python train.py --num_key_value_heads=1 --norm_eps=1e-05 --optimizer="adamw" --decay_fraction=0.819 --max_seq_len=512 --max_steps=4797
MLP neurons of a small language model. Each row is named by its layer, matrix (gate and up: input weights) and neuron, and shows model dimensions 32-159. Each number is 500 + 25 x the weight over its row's rms, rounded and kept within 0 to 999. Numbers have three digits each. A neuron's up and down rows have the sign that makes its largest values positive.
After each neuron's rows, "fires in" lists the words (lower case) most often at its 100 highest values on Wikipedia text that the model never trained on. A number after a token or word is its count.

L2.gate599:482511497528499489564556546453478454487516535526530462430501486478514478497518498547470509518492485509546522458501498490519491504484533453508538514503524486554473523495485485504519521527535515514471495501522497485502506504507499500522489483496497550524501473514497486513479516506529474498514476474469505491506460505461483505485486449493524453494523492524505518512525494500484483517532
L2.up599:497511485517504515528528528471489486458500543545572484458546500478503520517514522521467485540516508482529539483469509503486463510476533526507529494506544473502489545472484483514497497483523522512480487506522513497502481510508514503488479507463500543515452529547532453482505497535536461488538476490470472457531513491473505554481483458468522483501511468488487506559501493515504463504524
fires in: "college" 14, "club" 11, "opera" 11, "family" 9, "clubhouse" 5

L5.gate94:496502529489508480492536520495478515473530505496474508451493491529492521476507523491448455524547528491492511474478470493497484490509470487451526548478495490497497477541485516528508505525480485483500506525480453528456514499507466479481499521513545502483537481486490538474492513529496500471455471515488495411495481486499549504534500494532454506536510502518506497478513493473491500535543
L5.up94:509502512549476519507478520494481472488474479503458482501541466476513504548548444508491448506493496500509505475540495532482482508498481513482449490483523491501492461498504487529507524448513484500439454470470484500474491510444498442507490484500456501483504488464546534456506553512470533503488473469509509494498519469535478457495501514477514460501476511497494543442485456493499485534483
fires in: "on" 59, "it" 6, "up" 5

L2.gate462:535534467503478511555485529493513466512495503506497535513473480478532482472521461509481495528537514487526520465477469490508470482515516512504515528493532506532496513509459503473504479503511528532441440495545461462510523500531465523507487472480505550482517521490490539472504508487522504502474425484515511451460474499515485505544497509524528489498465540471505504508533479522450531511466
L2.up462:483522516514492523472494496507498512459515556509439493489555471541504492506466473511491454486525501510488463498490486507476507524496500471500521479543513553480505585533493452484524517434504502527510503459474547452499481510494533498486452473509530476500458519501488509530501482523460475458488504496520416480499524482504460542531493513487544515508485478485507541549523510516489514480492
fires in: "not" 47, "to" 32, "into" 4

L2.gate388:529526520514476528516484502486493533540489467447483524491502502495483514502497448513500494489492506524513503492523530458532499522525513498514489526511497486512504515533497538496485519498483490545497471482521505473547504519488465488532488506486484502472484540517474501493486480472512498548489479477479480519451467506529490457488524546490561475483482512499518491494533468504452514490505
L2.up388:510497536485434514471474477508486521510476442507509478465478470481472506516534486511519465471534484498494507522522480513491489494544498562535461523506464456510502511484516523521518489510517502514521489485547504464532504519470487484507503519510521506513507518521525512488500482489488522505518468503491517486532460519518509517475493524500530501473525486479473477458519528475447538486521
fires in: "he" 39, "participate" 4, "becomes" 4, "believes" 4, "she" 4

L5.gate246:491524497523499514502495482477504468469492453480508495510452450504496494478527502543441530509484459451509476492474489478545476481495540529491500527495504485512494446477522496508489492536547523491505481493464498494542506501474545498491474500463501474462519462474539515465485471524515504525513500485504518519525488522497530503511529533483523509505502494480499510513498495513488500501529
L5.up246:513468508512509502485530497512508493470501521466519507433525517478498467526531516520506518463499465506523496488503554517518499484487510513474462503487516477490453520532512508488495537465514512467501474480491498465494516502512483494508517469535494501441523502548477480500559508495541525455491489518469458483466537507512513486473449522469546499504499516516520539507458468518481477513502
fires in: "is" 51, "was" 23, "part" 8

L2.gate326:509519505526480483507531489561542449521466531515522512473468507490565571473545495474498495464523500465479492500533490495507504539508492505495557486463518507518496483503494484499538483530473482500455473507474464499522492506518499539486520492479504525549500512511506458529454492499532529509498465530461499498508444530542535470485521522507525511502516489483558496469522536503513507478490
L2.up326:493471494500501502467445490505499517486497474509524503478484453492464510484478509504519444506516508529463485514504511500472531541517494520516495489549416525481500511511470477511467486495522497474464528521516487555477506551508501548454512532509473513542494529467494508497477482504513499459478485528556497528515532478508515502463505517539525552504496486454478484503503510444534553536525
fires in: "japanese" 37, "italian" 8, "kashmiri" 5, "kashmir" 4, "greece" 4

L2.gate386:460486465500461524485493502480470537482491503472492536492448512495487497528531466504491474523495493523522498495473465486510490501500525482495480490506483502521490510484507499485507497512546497518511497548497484494496500474476455484476510497522475506469548485574511518506528521492461502528480516518488489472479474460510482493543532466441509429480487536492512565470500495500486488489512
L2.up386:519566465501506466506487485498445510523487535481450512435505543518498535517493537498508525515535537482484504461518496470474502529471538515515489500486470522497493472477474531477511500532499492501526506457512464495494507476487496524512488486494526469498535469526490532493521480476512495488497500538495534495515528480535503483474517478509487511514564482536508498491502510474492465508490
fires in: "at" 17, "on" 16, "0" 16, "1" 12, "their" 8

L2.gate517:543489475509513495511500509517507498483494519469500545497492502499480506434536481525513491460481504491538512522554481520496453486445494471469539497538496540506476529449512509490445523484498507499475496535497497545481485509513509494503474513527492505510454555530496513513547502513488499504508490506493489499477479498504442521522497486496482483516478520449498497494534475491436498568506
L2.up517:528490494500439502490499527460516492502508480480491505516542502487533524496444509482479529474514522471500448519472505528487497499515460498519470512449484450476484503537492515427450530502527500530505483494475498478511475520519480444505534461540512502516512513487508513466510472482491497508489474496508521491480443510472504526529512489473491491526486497520516480486429527539516513484482
fires in: "at" 23, "to" 19, "through" 8, "towards" 7, "km" 7, "into" 4

L2.gate445:535514498501440500524542506539457544520517515505499477456486471497511524479503529551436470472513501499454485495485502481518537483534523468462498486511494510501492509564437536506537503501521526503538491518494521487498487509555501504475500496504492479486487511524507505471482519485508494508458495477477521501516501490480544508555481491482468485487467527481529517503488510471514511470495
L2.up445:551510474532492527476521516532493521555559497515476514507463481509502541476536510527454462447499514513465512502513535477500521486545539501500554490524507551482496466483478490504524482542491507493544479512499514476502496515502479517480479504510471507465507489526517538490479522497484504490465519522459491474530503484495488491512501532477484501535503488444504520501502522504515527495488
fires in: "she" 51, "he" 31

L5.gate91:514534511521492482502509535531486533542496500464515482491487506513527510440462482512497478511510511524483530487485516477510506481493533490508505516537477513504481472453457502538512527557505565512485487547507501493506545483497481499499505477492501512454447514505470477518521535503510508528468487545501489497537504487544456508510496503485489496503513532517464475489501520516445446483471
L5.up91:475504468515522475511494526502486511522497508477534463501496509534480519487449508534521476527532519522499524541516532475500497510527547492540535498506533481483468443491512461522514493507547496514503514556525514505476531479541479499480496473515538475479511496466478491483516473565519497499514511558498509416511527487518475541476496476502516487488509543533510509464511541493477486482511
fires in: "is" 22, "was" 10, "has" 8, "are" 6, "friedrichshafen" 4

L2.gate238:510487521510486492529488523527513493562512504505508506520506504481519538554499491487525506494494503471496477517523450541514509556518499467516477489531485461496506470492521494495545536504446507492504488496463473498523472521507536468565486533519456518511449510510523485494491554510530487485520486491498491503492496468510506521499531499516556462522489530501531522489480519523486534535494
L2.up238:493491520466490506479449476507493521515515478517507462561497471490483551535524514504564507498505532492466469518562477587491484526550476505473475462505501469477503493467548494544552461498486479496531486486451487521490497531509521489475515470502493481529474509516531496504532505546518482486534495507511530496496516460542500557465493479488497489508541515510527510552497494504512547493492
fires in: "through" 23, "cze" 11, "able" 7, "000" 5, "seeking" 5

L2.gate165:541524478507496500488517539485442543499533493462521516531473456521480492487538452519498520534502535531530501493482494523565477457499514488502492483465490489513520500491501524523521505489510505519526503488552500467532554493518516542496512439473520490483512494515493532506526546506496474492496510524486513553480499532483460501510491507516521517452513537511484537519507478523473519522484
L2.up165:518454528510554481477499455507465506496509477508498467463470520488511493493529525483492476517492478438462474530523554509499515529507487525517496482510503479520507493537511473523458472469511501470488481485482510498489499477517569573438475518493485483521488518452498473473516473492494491482535509511533510480532498546469533516498472509527491540508568504503511466551491480509546497494470
fires in: "president" 17, "conference" 16, "event" 8, "wwe" 7, "chairman" 5

L5.gate619:503483561521467507531472503443483544488487485487475500533486505548473484492511502557506504502517479482523512521485506482501504496503530503499488501462485504461497495521494501515517525535473508545508492498519468494457482457511475508504490532468475473505465529482482481495470457486508541530493505512545522473508484510539462473487528500484499519519549564518473474466491477551495489517514
L5.up619:461504534514514491527487493540484512544526475456506502472500527521469509493522508509526475533474501508532525481510547511507497497499524472478481493516497511466501423534508542485446534540508489514542493522510511463487500531488457518498511549494518487529547487491503529495552525498510467500513501510477527548471490446512524494454478525461519511497512503481468506521520493495521504537503
fires in: "he" 44, "has" 12, "had" 8, "was" 7, "also" 4

L2.gate699:531528515473487570470454491499459510474535479430518502454506508484483486497529487499516501507519491501500502503479525493485490516533504522504455508489460475553531492503468493541485495484519502505466477523569525533551521515472565510478464522459494486479525491516472495507512511512536519493519468517512504507514494449485478507526522502490501495482531515507487517501527490484490491496513
L2.up699:488484501532480495501552496493512528476498489552509524496483484515484487511486472529446494491478470509488510491477501454497468469460545511547569487505495546493506551505486519483484493518471557508489484484527535505460524441510499513494513477473503517504492495478507482522469481513476473477503482492499478500468507567505512546526439497479464512493468521483515526498513515505506496472510
fires in: "announced" 26, "completed" 15, "purchased" 7, "published" 6, "founded" 5